Weights of a small transformer language model: 14 layers, MLP 832 GeGLU.
MLP neurons of a small language model. Each row is named by its layer, matrix (down: output weights) and neuron, and shows model dimensions 48-303. Each number is 500 + 50 x the weight over its row's rms, rounded and kept within 0 to 999. Numbers have three digits each. A neuron's up and down rows have the sign that makes its largest values positive.
Before each neuron's rows, "fires before" lists the tokens most often just after its 100 highest values on Wikipedia text that the model never trained on.

fires before: "s", "}"
L5.down657:523482486436529491465490540538493504460517527467507440466557563510435478533504576512485583484491496508559539599473565421491472527501498498453346565479402428487482550565494435559498494485555514539338428493506506542410505431603535582509491493520408496588546523431502462446475535517505538435561480562513542442450434449427465469553530447489457437533497486507492525455545538519484559428518529560478568519419604533523527585537512606469524470489542507446476393529514526456532524506464491552488415551501433449529604468473511427469386523506503432563472555503496456492512587510496529472529504504482535539444593464482503442516478536474532489502520503519452529576550559553454475391496582488523528465523484466506474458534396569494521458525416549523489493575435577532504416405512540

fires before: "0", "1", "2", "5", "4", "3"
L5.down797:502538503442478541545468539579432481444520605519383475471542525517489536500479469564579537555460489583534421581601431468481470480515444502487464409447559523547494441545577573480499535474512514492459516361399544539439524445494469532564555585528493497496581544506527502517517500502595430475501527529480426436418496552545542524607510516480409508501522505503463462595546468467512503477491418523427553526446440486526449448515535535461546504532468487574575527471492451488450515549529421441564450476608392538479543466575508460563493522454457538524522544506546562486452450586474522541526467569509441563482386465468519526516545559474523483557389548457548484524394591521487492423467546508393487527435414513448543584506478500595431497419502460540608439472597496459580470486466449

fires before: "0", "1", "2", "5", "3"
L9.down51:586469527426456565495479481499536426409460523621422560509449504514484494548552574502525519537481452411546527531510443502497514543529489498485363526496520430513530535512477406444517511604494506532488525492466517510524572598443590526604490509459496550504509529465628452528490439485539463524489497538503463449512537481464440559585526428526462486536534404408539558538586559509458554491510530389485502548481494421555393513578548505442515436506502520486513489478477506578371497544544494422496490475607437518409473445513451434514476586504536459542396537444467445532532570483457451549508491481479465493602574480515593493446559507507448543552539544502459574599526499585523563509516522547517509423497543531563502536391490513525513483540550508435528578479617483431454498527527513

fires before: "0", "8", "4", "3", "2"
L4.down648:516550457498463511546561430513431565512564484520480459458516573552486544527443479494521533556477510561471539429450503466536444499455557428489502560526546494616517465534486415506499548462503413475451591548575501462454456529550563526531458534475502364460471463598431513422492520530502510445547419549469501553465398490519524533519541538455509448535468530485506484471434616565439389455416507495583426492455521461512455550449541544450348515484452516553531448420504514496448436498499460496367539560521603431465557462520564540501557483474592441484583524517426464554482470469561438443486406524530556559596440534395511443482440557512462475459586522522429471482551547508409565539498557481487495554516463415492494517487426429484436570443515545417460569549563496575582426582519542

fires before: "8", "9", "5", "3", "2", "6"
L4.down298:539517424477500536562494466472590537520472475476504492529483478566501514533517558621529516500495485492554485497486396530400424418510456483504428461475621499470430507482538425491472519499485509543480526400617537473473546531494523532436566487474485569549535602512552471552549493460432457491585513567488498405561501564625491394407512466529558456547586454420478459500468582497434536500515441565447412511520569471458493506591557482562481608536540532531498471469444529561500449441367522501548488401531456552529479473467486549488506560446356496422519443453528465553506462609491450493592439458502507530576438498419445511436466612485476501484568496465505475448536557576492493544568522472532495514475438455579498369493482569605485549499444542542474513445426481489490543540475519

fires before: "0", "5", "7", "6", "4"
L4.down614:499506400402562513471602535558505537536502477557446466480485607579487566582556467538495560458493420538511499517499560525573512504465563456505547485544493454608497535505596488531672520483421510550442418523432388540579503439451500540581446401564405501543533492495385631559535524457473504473565447589460562488420485487519500429454508460489523517475527528480510507466498399508489489504546583614440580574425511508507561401499510543424509412477480497551513424509553532550493406452536498486485488483534545491569584522506465510490358576416501566567541505491505466476517486561556472504479441513560501522499507529386487486543395480447338523418512480576463510453508511456537497456452513436568427497474551469439488467525541523491555491522550522504458519534476477496550565582578479

fires before: "\n", "1", "9", "2", "6"
L7.down439:452462494548473513500506468465498514530476432477444571394489519472417487468477470525545556515530582498442381485441482482562468546443476508572496479495503423377593546421530504503461482597501541470438463541516572509518481465520562510581412517494524482403546403527459497509495478555523561496465589514458534515512483547472469473461387432500471500523479541575433495363491565472496509418534540507484585515484566541529460511572530478496532447504453467385478468499448544488427433583541512529435466550490444454496469544454468506561512531482423574617513451550536544403485532499553571528576435467496489461515566456446456540423510464415519492476496409507394556434554405520525582592469589563498383502445475556575456518504494577646495507472438506443500446526505433587528487573449560

fires before: "8", "9", "7", "6", "5", "3"
L4.down439:457443530455569502507521541484479476477453503472375586438506564504560552460470498568574556517526582570488513538648513508409472489475497423504492525515551486448533510559521375503500526418528465630481399435560521436514437588496510483493436571500564524539434513555456542499521499489480523497502464442429623471440551507498475483396592513431548565526469523418491571544500500549534538456600433605514457493525554529479414372575456545587526471486439452565512445517460488462564508462469548523618474320448540428534602523496530547509489539539458478551478456524496529512499452519584478471464532535528509457521509576555498487489515520521607549505493544492514548585466499577478476469506462539539475526480449402460559586502602514471464476498428577480492538567486589474542537433523496

fires before: " |", "1", "2", "0", " "
L5.down791:498524612543547449535411505475546478594483510490393497492481498520512432512547432477484528523505336423398528483461557526508491480556505561469532489480478540516480417457545532518416521460509507540485525576507520524401566447420560435531550506636493589500505467439553638588460546574508584529483488481373443406527545533563532502427443457416478556557528435522500518470590504513479497447534464472544555463500411563462510489498551513540505440412515484592451504469510468514500518463493577475532519461475481428474482500571545538547489478472639456516490574466443572490498424477396489551454560454586409490484602491536541510444445470483475517547509517497498386489478479586451513602418452485525389496460527557539459474438449495457553503485568496500474501478464447439414545452498613

fires before: "9", "8", "7", "5", "4", "6"
L4.down358:563459418408491477566403505507458466502463538440430475467499526482448529529493482495512539527483490556521478579572556503488513475489538393555503501419511478533459436534537498560587534410459478558402446553509498500492581441505461439539442512551440465554517468453509573540512536482476456433608564575442543453449480451548477438382485491488416484505496472514495506458557490494467396521518472535426438568517455495544470390599449408442525406540477594577540495519485575490554466435550493521561449428413493476509504447471457552468473544534469527558438445529555551457511435461532435477429422494573497452505500541388476475471405486470459498462480559486540405444403532590452495528545429465522459431423482424445575506570570438521459555437441586521480601499417562457498452494466410

fires before: "6", "8", "3", "5", "1", "7"
L5.down682:523500496531566584445551503479549494497558487415469425527518433581469598511557489476456540435441545567516526376488582517425531502550447491542558517536521499508534455524559481558511534512550491573503513537522429441565540622538574571534396462500581522574472478565430533650578484399575534466542454590513504413558452493460459619462470524488533529471490567513509458569471488504431415525576506482475540519390440450496477580495493586543516484451456531482498406467465470491479494445514510474499546540448583449488507516507538453567401569484598514420564527540378492393578430500433503551533495407514481440484526568385446524564444490518436464430465521547526561489493462504524545545539486472470520440543455609520463457545576467478465566597519469546515498446469463561471511507480556

fires before: " |", ",", "8"
L4.down722:522519500426506457514503435558558507566579561339495453529528450566537450545457484439486520548449484663524526480482539557409470461597468453481559508501462511363503457578479525482476539502519596520549618524415430490588508492488528523463525485589475544557461474462573422578505543387442485525518572547592443457527550585438551503489520581467503499515447541496501441469528565453531556463509467505513514527486477600398518436428510514475519422452497497422526522516470506423518493649484439521541450574478529504546542556507511493471609515460508540430467450539584480438570444512512488499554602564540460524477472575519420507518538490574524516456490527543525584540526552457493441490536556399489495493476410545480514494613514438470460565479518540480445520387523516358566496574415446

fires before: " |", "–", "1", "4"
L7.down251:504451643480388476439516502456499478489508466458477507483547430456498501579420496396550495446450580490431494462485607577437480473509418514451479507452483487561562495608411421438519548530533567471549587528514442571549492398423517517454485476443568504460515549564356427480495532489560488484556532528591472554480505526438571598484506428584515398433483483551466541383551548523453554550493568460445499447492493496534512465515477487408584496423462566526477502544507513544608546556464359468438496432475532485486411498576518522560585521527429526471427457466486448457449380487512508544530507450499594485536551475467456461519436435558507398434485509503575543559514441479500466486494465555487570470516520510548492593537468542525490449458499495543535548551447417523478490428524487

fires before: " |", ".", "–", "′", ",", ":"
L5.down513:493460506552516457491498510529504520562484419500460424467539468496435527513546451456471501570492482525504450446496485561367469447552427502518468467473464525435551612457468514474449418539550594514507468504530530449441516460498597417512400545439442506515493583516580547538493542475571473471588521508500440523575412556552479383534551498507519422444486567600464545500526459495500506486576562484557515507521465463516424525435514512454551528509436474528486481511555483432543453499531476451585543505533486588492479474531546426464382501548470444459471525606550468496496565575531511551447467496548573493461617612537522541531520508482407534454538534518479515506506523517525476503451375401494402639498574547542461478462470471479403484506398607439565557429498549591462412414436520

fires before: "9", "8", "-"
L4.down556:475489426493533487579486447527407438491489516529518560500557509519545505432510436443569470442584448492562524433538439471507492481482471468467475457503502472522479456523554462559541562480481479563536457459534479520518503497490548492478471550498488520462433503531492463469574565424552540449468467437481511440470619572547563536503529427491537506442453518436516577483519508586466548453495515444536439518502541612424473468638514388629451470488491433483502545442534539534412385542579543594583473471407534527565458536525467532499544477612489516549471496503565514548521442504461528374481510438533435462506379485556501506491499529507612445565492582451512491546492486551471405422444423537455517455449567479432478505493599530470532545422532466501507565516404508520432558564467508

fires before: ",", "0", "4", "9", "8", "5"
L7.down264:444489491651456483497475512481504536576515530519480569497526441515516540468502543488512419516544450603487476568532487509434504554493442511625515488459454493608543475542457437457437502473490570472567453408478546448533516462445567519544499514477514518416510606445614534531510498578533426468438489387452410507510417511454504479434508469536512483492575401481515530529525552549488502495342455448528505503494526434651573290562510555473585411538481530425461450581524666451522489513536550469519523540452443482425453600468482524547519496495411471468558482505463550598490593523544497550501513576459521437533541600501450525460466500531518508515542509475500505385487466554546476529524501441465506489450469491520487496507466476481526495462493432495453484548492446565375483573484465

fires before: "1", "9", "2", "0", "8"
L9.down117:528514418491460535486599584387436549549477526515544447626447549489540525501518431490502469540542462478542455411578508495499572466531501460583474500591422455521444412362392589562607647406523577542526459515512469488511487536602530517495509472608484511533457447493464527560505456564463481604567491487422503490513449476522511436486522442467507531527536559551564493519516510428456468479441523475492425435391477541394497530467541571478593542486483498519523448462549501501492522525508517522489529446510549422480536482563522505507553548564546543514461474445548555531429464483472428521505383567465465436491509472482476519585537571480439447494501571541538490508566571538502562495516404402420545485527535438502545403467503373503511494522430571469478421466485451455423482526462522

fires before: " |", "5", "8", "4", ",", "3"
L7.down336:512483579530505479376385579559510573482518538506528598514518399495449522499501420541498477472522508507497478389487459609463545453475424560672504548511595540520519473468438515533505527462424573462537488535461427462532468515428506604540452431405598463509436590454546517513527484477531590516555537595449525437475489558531545591479437436504544473481439443444530494497410583501429530484521471505511537511507514391626481388538481442463512558454527486421484527449415510503573467451447528499480459576499526468455515494470485535578497428500537542465452466513432566396463505548489552533499449513530507429465490612478388475447465416468446485483543459429539515391480500585586497438469462388410525531496520467502449486521486459410456485467475449474485572485446425508456472524436546

fires before: "1", "2", ":", "DST"
L9.down182:510529411503380500486450544474445549461547450577551471500531505544514485530488486551541514523496460595510491449488484498493503505414486461459502498490557544540506553585499497491507403518477584483558530608469472510466510486524484468613456573541505380476438487521520546469424488444520468517496519522475574497490544469450529533524499539503524470424478619597531525600552481454539534467467524439584412506491613499582478552532505412503502485487450534518453540576546585501539522448555483548538514417509384500566480482618469552459503500550586511472490517436573525499428479504414450406524488491449589550454472495544487501532601529429539572614510521598508573444462601494514520474527542550514494476505547627546483310483517435507468594533481575503499440509460479613472471519416500

fires before: "7", "5", "6", "8", "3", "2"
L9.down167:476438523534500611433511519535518415444466486445557467525499541545533499530493614489501501418537589498465394514519545436475572626464486536543446526518514461475554532470443522517447437538552515546495569548515506465537490491431590410568394558546503637505545410407500501583518422470372560531579452561594572431552479443495500505531467570450528476526453433539542533508530488434628487462543427545478488488484432461469509415496568515393589441541501511533483464492529440526513562483528487530479530447606505471505435430494523511470483482518391547410472475462438529460458589413640463533400478523560468442555533579505507503511507550453538507464519535548451485540584480461489481532437558478443447511526490470416515510545562535501510556509478418492482543454553548363578502578516445

fires before: "5", "6", "9", "4", "7", "0"
L4.down792:478479479533502567457473416538492467475384504419427490522495553555520502494556508541608564464572604550536487435553555501504402495467494441514517507596537433490478535519498365517546525488520483549507544547550445560557545557476531509491557437506449524529466452565488568587533494449472524481552450534460468494499421527412533533588521479466565489544535423430517466446576511494491429437510528536506429521431472480481344503395579530539557475543457505530559470477503422537531472500519562486574452554513535548504564484496517443409426614502429506359483512500491547490540489435502538499429489511570474458559491494433549530512392521430514573461447484558460513476486485447514526574585608522481483514493426422395604530524613490398441508528608447551472496497496437448570544552519448

fires before: "7", "3", "9", "8"
L3.down62:459518479481503396548500542513493486472533442525503524499496420528446516458392437612567513422420539517478524517565550540512491485500408482618553488591425550513408495512523564556499575454512376513506472463531461507565554614516527442488454615641444532508461524506461488483557437422484486551559516433454506554433497474500498406502553495429487532515500551537504498514434459543461527483534566473382463492528569473544500577495563443551502469600488462564530456526572574468416495533496552507505500480520493448501506559486500431528545476542514432492510593437475454523540504498483544384521541509588489492572440501616461575530531535521608465551460452505493449445527523416575375575574502530526469585489524558565553508484534531446522462493595565505565422618551461538441466480545574

fires before: " ", " |", ","
L2.down102:466598520482550501481434456431497517488446465454448593523570404509493447508529568500426452538466452570515559477429535503497424529477447508466504468521517554313459390482551535461453512487443463502523521505558499492547479488432374539269487520443509524439464470514502354504489502509481505518468565647471538485486480452516465529537528559606538466477491485465547508535486525421537484450437398571514483509461505560529572494471548496483504547479457383434401525500459440526519470532529589505472485498489490471542487511529543495451486486488560495611471515422568522494521370484485480469601486536613440501559460538555407478541499524469555520525473509416444470464507477392511522514494536569475511447516503516482491491474532488493519489546471500501524524486540483487478536508437563

fires before: "\n", "=="
L9.down457:467540407432552512494560510496475516532427499486525570536504490392528582507513522493467494506563513511558508478541541509493472527596534615447559613551405569472513476517504426417513508503483553585449620587531561512460458532458546431488534427506455394519503525519493533387455426536452571463545509549460527521588448496467418548465553507463432521524528483508543418502549553513390443542475499444522549503510532547560570463473530517451573597433495509334481437420466527476438451490604480507440570433438481436548560474478560509523588566478484556557580428452537546569429431553528541490492521390438488468454548458416457488486560580526456556512523484564509488472467423560460544482473582584457500464475473533520480513508515477473397546527495490522488439562536542493554437504511568

fires before: ".", " |", "th", "0"
L7.down737:486469565546428556442458502506540530462548515517560434455491581518497521545526457528551442520446600552484504532424574490435474527512377558545476471420480434543584527474563484507433425492478470413567503450468422486578536575470523538533537479461591470436490469515529557513515525581590425428512484537424427455469454586477466538437577451476547461491515454479519482546512509544505554461454493502489481505441512474479446435546579544397503414529513450409477478520529438465510432508470538427414529557410545603506388483547443508613466511469532553542419464526474459488429491510475443507528462517484486523478527548484451455542535469476485412446579419576483489437442485593449417387561438497431450458473475486510371576414520537376480458399473486483491533466510469558522502568492497

fires before: "0", "9", "4", "6", "5", "2"
L8.down178:464580509504408464541502542519494580502488525516476569563580511511446425461600512538534497445511460434441482495552544498465455509433529451538546603457493487488498486553505516540443513516407462401394610558520546557419426477503462550432467467510501497491543430463445540530457533638532497630441603438563474577535507430513460489515566480510458409569613439482509510551454490442528515525488511528460533450451472474487386461542532538394490469535483455450475456433425473524436452578420513500475506475488504478528482479499487502552455537565495475488634591501536566544456468514517443567467455500405473531462483581520482427519437563524475541452464466565481515461511421498486548474426600544398455481443517602579481444537523455542457547526447431586490407492481484512426446563497444

fires before: " on", " of", "a", " in", "ed"
L7.down644:406465493483624594421549474480531454453486433556481473488528503554469537489511501504467368498496554422399449491509442549545474485405491367555464497537449556450518464457536493526394562474524592436384482492573602466469462518517526542486465477448479538550622577552511460418428522534500465590413521594512420533504467588524520496464575459481452455443530446474402376507491587470440574507509526464461493594443379441453522493509440483512515453449565466521528530512448477369479533517476545521504494538417506526510578474550448431482508491532535521451486518542516524505466525449527453476503548462562546577515541463467473371442552482606524442561429528536473461530517607491423604529543518438531528465449491502508413496596472469501509487556486467545490484391545512582430467443478523

fires before: " |", " ", "Y", ".", "3"
L4.down180:457523490563496519436513528398469460498468510473536539527501436497542506502505441538441493387532524424479545446446532541437493526515539489541494530548533514521451503483601581498373476510457538444540522519486501507456497473421452494419493435454477522474548555424521283514547450517418508472408417518413527527496606537492475464477454480582456510540462408528496527444413407434435541469489455472524450523601495571501466464495466529578451445557509524488495460446489426504483487570518575539494522453492532544519514505480535529515440435503497540450446529463460565510499417541471485520462478490528492444433425440615439531577542545460637435440473490548482530451418551486436477512443488511499463493583510412504476421491543519462504448491567469514554503476466513567445517443468455

fires before: "8", "7", "5", "6", "4", "1"
L7.down537:471474633475443508497463408488457512482545542530468564464459504524443523478533468476574498436475543497561492535603541398458502488514426423540520489511478509486575381491576472489528516557421525527542515524390487561572475449486585546568534530493521486471499590507535515542533568509566480511474464529406512511446495526474520530447463425474498491592486464473517509539535519525498443563535472442462419462440526511607475484494439538444439538428469454456543509467507476523518479401504496466480482528500434431444492488420521504610597479516518558495472395522463439483430388503560565503618565527550559408535532564487423461506430500498464556388616560465493531548484538444491540365476498417513445498466590452534460494507551439492410457434507541503494513480482403438526363544455459

fires before: " |", ",", "8", "0", "′", "6"
L5.down601:464564528489421554571396572465502541596555549367479526408575484451450484591523554452497494563510436529507550502510484492485488471622511411535493439490524525535498487548586526526375472566538480511456463504459521588501572419558704545547484449501453518553548460468559560513518517544624494444498494508402389471514506526421517512513446449540543560489537561508452536467431526509452443460462510536491498455565444472458485492473613562465461540484462581528475516537478445527521540526499590450444484437572504510523471533540611506497480503578449405468541518495500460464541428480470473549504566472633507508463570565463457552520449467440435473462514435527510532524516451481476459589450425466472458534634480465493468548518439536421467456557453495467415487533533491611508482416413578

fires before: "6", "0", "3", "9", "4", "5"
L9.down259:541435461605576580437457464545483454563441545483479489556547424520499532527407650507553551448573511488463439502506514424519452473536537391513448492473546538524479488422483493516569494536542440557556510488528499526611485482473666570483526499517509442502522424506439504557430522401492588483537563508501552442560521476462498515544475503439571525478419549536578488554506464419544468532589374504468470562514488449443474486460475445502590472488549479565516555497584473511574556491437528483532505447531552426463543393483480534476440514493483468446555501459501512496681530494434367450423419536476483513526617495408506467470493520425507492544443482467595489437505528604526477516506458520433403466522456494467574541521589451469525441513540488469471557548585458455455511503570454

fires before: "s", "ing", " that", " not", " a", " to"
L3.down802:523537483427537516459482480530487525518561535501555447489465396497494510479442555475500567579455461462481541507537502514492525411484514563513476536514427547514484571486453512577619483573602578492532501505465464464490531395524416526404548528489507443498568515408498345508498502433555515504530527522501586480456516497512560518542479482435596522509556487624550523544494553535522609414553453398575500493566584508410483457537567501525405447544459457520478480502508439418442492435510540401518426500495431492489503458400457515546613456455545527558472526523496480479461552501437428504459479528474544471469456485600586431502434500469570508518552582535496563493590544554428584496471495546462522509419446502543520549603395649502558439466488482509520415569521485414495490467500470

fires before: "s", "v", " |"
L3.down65:550473493536565468492520469577439464505510415477585453498475508428474466518505467505530471463490409522522508488483401503498571492457534453528448416546460504537548449515449513458455458461577514508532560469489473506469514414490481477572536503591548508577514563535484601511459493443517483413541445505488488476506486489432552508530493375586441441455537498516447549466528495435481575496480574486480530531456481467658484470505418621421528502433474510503510509445498657461499478520522482594541431575485579610554546499460568496412516534570469499495459560475518530495567506458554420583548525609569554569509509528512482456508597444520482501432486485416488510559446538553542582460540552428494445467500426532510496430519561600452493457502488549500471616555424493520494524472536487

fires before: "0", "5", "4", "9", "6", " |"
L7.down44:626425486528499616488470460489464550523483514481512562473481567468400517452530476574510486498503500478530491488480423482554465469527525493452516602394473489356544499524498505499410549525492481446427509506479550504455508486506638515505409438529498531544598572578521417535536440605431509529520559532532509502543422495540434383530468495567598512498497460479555508498539446553467462533580569481485527552489532471483394559537503505462478467581481561497500434431466527517462532571476566408506550445550513479509461525488546509545549514489481441519507562509372562434516567571522498380488546400434513602511494601338455414445495557454488599479539569577392514527463565545495499550546489547494553474450504559539411462507537492449489440501478538407532485488444464471540485495503555

fires before: "\n"
L9.down162:406400371560486529491443465558509454506524429493452379458558480514544511513538432514556481507534455508529479497572482462484429500462528527434478540484464506502539517445513462531492565509416486527516507476503539509508436558540472503528526401508489450446506529474547493458485488497535522475469568481547436541480537539515526499449533512488478503557453562570466486522518541481391451511616494522468491559479547543494589393466471577432530444509501538460494500494481474524427483499450444504367476521418549472525509607545449507554498539495483515558478469466451483507521569452451574473488490486476467402499459565452501458451468527562430509503539464508491468433528608503443521476500519840398490445554485523489483551496567526508453501485487520438575491548434488497487518496557534

fires before: " |", " Cross", " Minister", ":", " of", "):"
L3.down744:442491524530425602512432422418563427424529595530495564513521417444387420530521484648467484497445517459520508479515504565514480531460479515467524433523448512534448555517538528477561409524498434520532441459565379489425394482462446543575553470384481508518378565501565468520494520519556495510502541390462613437539460466605463433556493502578459540502512472526619510505449428545479513478511458433484418552510486528473556457486417429541508579425501523580513505423517536537519550496541603493555593597453529433452470571518466462546480583425533506573486488499459369528587467565518571557526475459451498469518485460597524514510524495481569460468553534510505527459507526522506563476503476514459451455510562535553474522557441506408572420557505467486473463467474559507501508539503448

fires before: "1", "9", "0", "2", "8"
L3.down750:495488553431485521495447517557438578493546444489499587495497518492489565581525497495445534539537509486565553518540403468450624511538460548526600500477467543552462518545517500439526477476534572520408465508545463517529567490471467488560604502479440495488424487482527504531617526427425387317494400483594574523549545522568458448455566532433460471446516452553539438499508496583594411456554465385424513495579497564492485533549586479576548473524535523540444537546489493583517565449499495626525394528549507516550499477557427483414512512515425509402474516457493459531450562506469480546428471469483470499477493492619546538510504550431510516497373512507554470441424496521456448541544407503501523519509519525506524556531564590528586536477450497421466506466534489469434528389494406

fires before: " ", "6", "7", "8", "3", "5"
L7.down233:453549515567551524482515438510530410537520459477475521568484596508410576494493523421459490564452492477589389526498490539554478450536484541554497518450446407409546525526570534562431550487482525481460497560411499466527493469503516535422451410478567464457582549528438357520398527575433410439432543589505548539448508524492525390466478498522426501466544560553589470572569564554440546490474445473439492554428509403498519439448434478468498589525478565461554556469504549513555558516483446439494530566598455494443420503495593487441411502556501525445481498562424488453476429493550472532496539576570463451616520583464411456424441454538433521509489511561383497543482550457540528442508564485481543457489504504522445465496528492590519493473461450513499495495512413465502510519478544

fires before: " |", " (", " of", " ", " from", ","
L2.down669:478583505500450520465501422489495479501551500485543574511449456559505519477569450489464503532509508476520572484467506513529459515469515494541585539479499510270458462534498479431533542505456436455436519503591468526545508499516354512345484445522568493501456525489474259519387509512562438493455483523489500540534504499514496530468507429474497494496549478416487496511440453477548508468503400451553480539488470526529523470500486495505483529521481484441511405431461500487485488588498587472420485454509439546474485511521513429540490494506485524506520448418483505527486389549501513458541500502551383514473525453652457455587489551565583482489547487452426506474505484478485521505496561692454508468444519601458528529465448465489474456516517425517543493439506462428542549497430481

fires before: "\n"
L8.down361:461445421537492545493515487491520528586507499491438481446422486510486520523497437516543588532523458492544490519539480538475505508421508497448449528482436534510570503545547462551523493544455469492534537498533528464507552559460508462533510511502536405498503535535501408453475490416532534473505485466424476507535546519550423579465546474497507481496490541517522424481545524483511471471548553482525503502521502633483564476482487521623529455497484522463499511484504450501509473469518457519493506480413492430504469609467462535481528460535489500608497488512472547622577470442434598571511517482495441440498520560492492468529457471618596545451510470550523499419554541537415551514493464929431449407532514504428475588532537557445525549490529515494536448574543538509492514480556566

fires before: "9", "8", "7", "5", "6", "0"
L4.down324:447528485480533621576492534519480461506474487476434505501563533537535562500413446519580535418550545496492457485535439504424497493402541403479468477403540486516470437507584440550444605484502530529447432465545533421564478530460592470495443490510448482520439546513573611519592523460457436550433433560399595487444480517509545434496509531481508550567541419393566632465505556503473534469589496580463483490537480542518573485564448464570511450537440512494562523495537536553540449499451442576618557522421549439542612476439487467482508534512471493467517532542518502551509377522565465479498462492579504439534469521385486501504413532556519557469519468458482491473518513559515470552503453442578546577489508516494553459573567534477451530518518459526552524576475539383493459523396437

fires before: "0", ",", "4", "–", ".", "9"
L7.down281:480440604507487561423551434486504550479583545500465457439505524471418545460463464462544433525441542484462381422490548510489493446527433553511502513390439455537613443481519545439424496588515461471601528456441503470566552457476534448518538468460538484394493519503432512581504495603575474493556546527508479577487440505463486495441514381570557484566500455562485524531485550535461508547524524426483544471385557522588512389504492522402541519484547487509508479521541460466579504480461552473444497510450546565480508548523433520556610511542570508470428432555482513519381443510505544459560487493563579514485613582452455484453480424565414508487580534506506451469498510579526415392532532454410496429513515469543486518450488390377455427431474540571511485447488498503493493524479437

fires before: "1", "0", "2"
L4.down510:459507470448520548510533529494449496542518417531483480488399381533483512568552417498497509567478484465548495500536551481457544449355481377589558501533433528475551449552493503386471491458524504486433453539581485502494570536494495462498505450448443501435482489574523537601533466359449437432518412532455517558564522561546541499485518535414470480558532542454512510529490534465536508511417427474443460494479540624471423486546524411565548430470476485399504439423544454573489455503480517508531489532437472522534607411558500507493583525463529571406432476476469524594484469436446479513608464506493471395582460463505493446512440495580468444553486513493484536498483524555522562571489373358509478508514410590533542553529446514510477506497424496469601441507435464466488463463416475

fires before: "1", "2", "0", "5", ")"
L2.down609:549514577521479566478543562397492519511471584455630454545612392487513550449432574442441588499544539524449454505455471453461513474503487476484493535565444518408487477528499545506541489515433543439464440392581607553542490584455473587491464527548483616506499564540436531558510497520410443568559547524428492538558397448543451513542597513462555489440483479387496620567393505511456467506484437445496426439480450507522485531548611481495452562516494501528452547524422549470517458584551495458545440431515558451491532483520498622523558578527535482465528433479529559456510446549508454524420480519432535541462476467472485474441522445629542496482464536435467458500474445539507381553476529555499477505528544429514510527473542476419512505472549455523567461533335478472527512546556538

fires before: " ", ","
L7.down797:412503557467431543506481519552531430477515420508515533540474548476479534490472506450598442523599438464477527543559470475531537504467481413430481486563469543387488513532540490464530468524539562454466508584530489523494558523444434498511491492550439522512476479537504475479415469418505540495559472523487529502430508568503522494477580466529493484417468555520486505529570562508532489604576444541511508563461475445443446541475553488445532380478501516533614479470489576482465544529439506550535413472555585557419539500448472458451587505480495526423463487565503396432561526509592516540442529518448631482481475472662544412462434598530507510456584593514587508474495435451540484510542563507489462440454505507491541571527489515494462571518483495452420484468559552410601508469397439

fires before: "0", "3", "1", "2", "9", "5"
L8.down203:500494391479458455466551550523413519453596530571474481569536475493571465513499485581437493512463460512524477540579503467516514472519608393451474479584546526449520459498544440548490587460486456479495538470503499522449539583525508501505471592621493479529474513486487513426417419504443443429510427476473536531430493545531529544587567485501512368478405557445593470584417505551464529558464442473513533516356521467540452498518587512479573548476497362569476540464562488442582554537566521491502451462500514445412554519505473473459507463572498496530454482489442570588568557498489466525469403452604523565592507445550563438525552506515449514475437524510430497473460488500495444456530495620467526511552435396475550440473498384458496595398506550532483472481435527536552543501506464

fires before: " |", "0", "–", ","
L7.down540:480466570508440557465480462500491573496530624511460480335557538504420501476459526521539445471500578543429455509486552475464477456618386502629513451408448504533530389509587507450426496538421567487542480460440485452510504449475619519506538446493596501460520541511585494532500510561574419474512514421447463504561551555510531484436515421490553507483477434472508509500526562516498492547468514490465526417424473476571407433523453510424454540460538438415496501504515517546542466490450452478516470482408493528521458547506516575705576577555516543520502385529493501515460470550433508529579445460489565511474551547415385509480484452519469485467600505448554573453530531532516455470492541393421466512497483524541459490493472436403438472475503586541494441529468407503480452551474486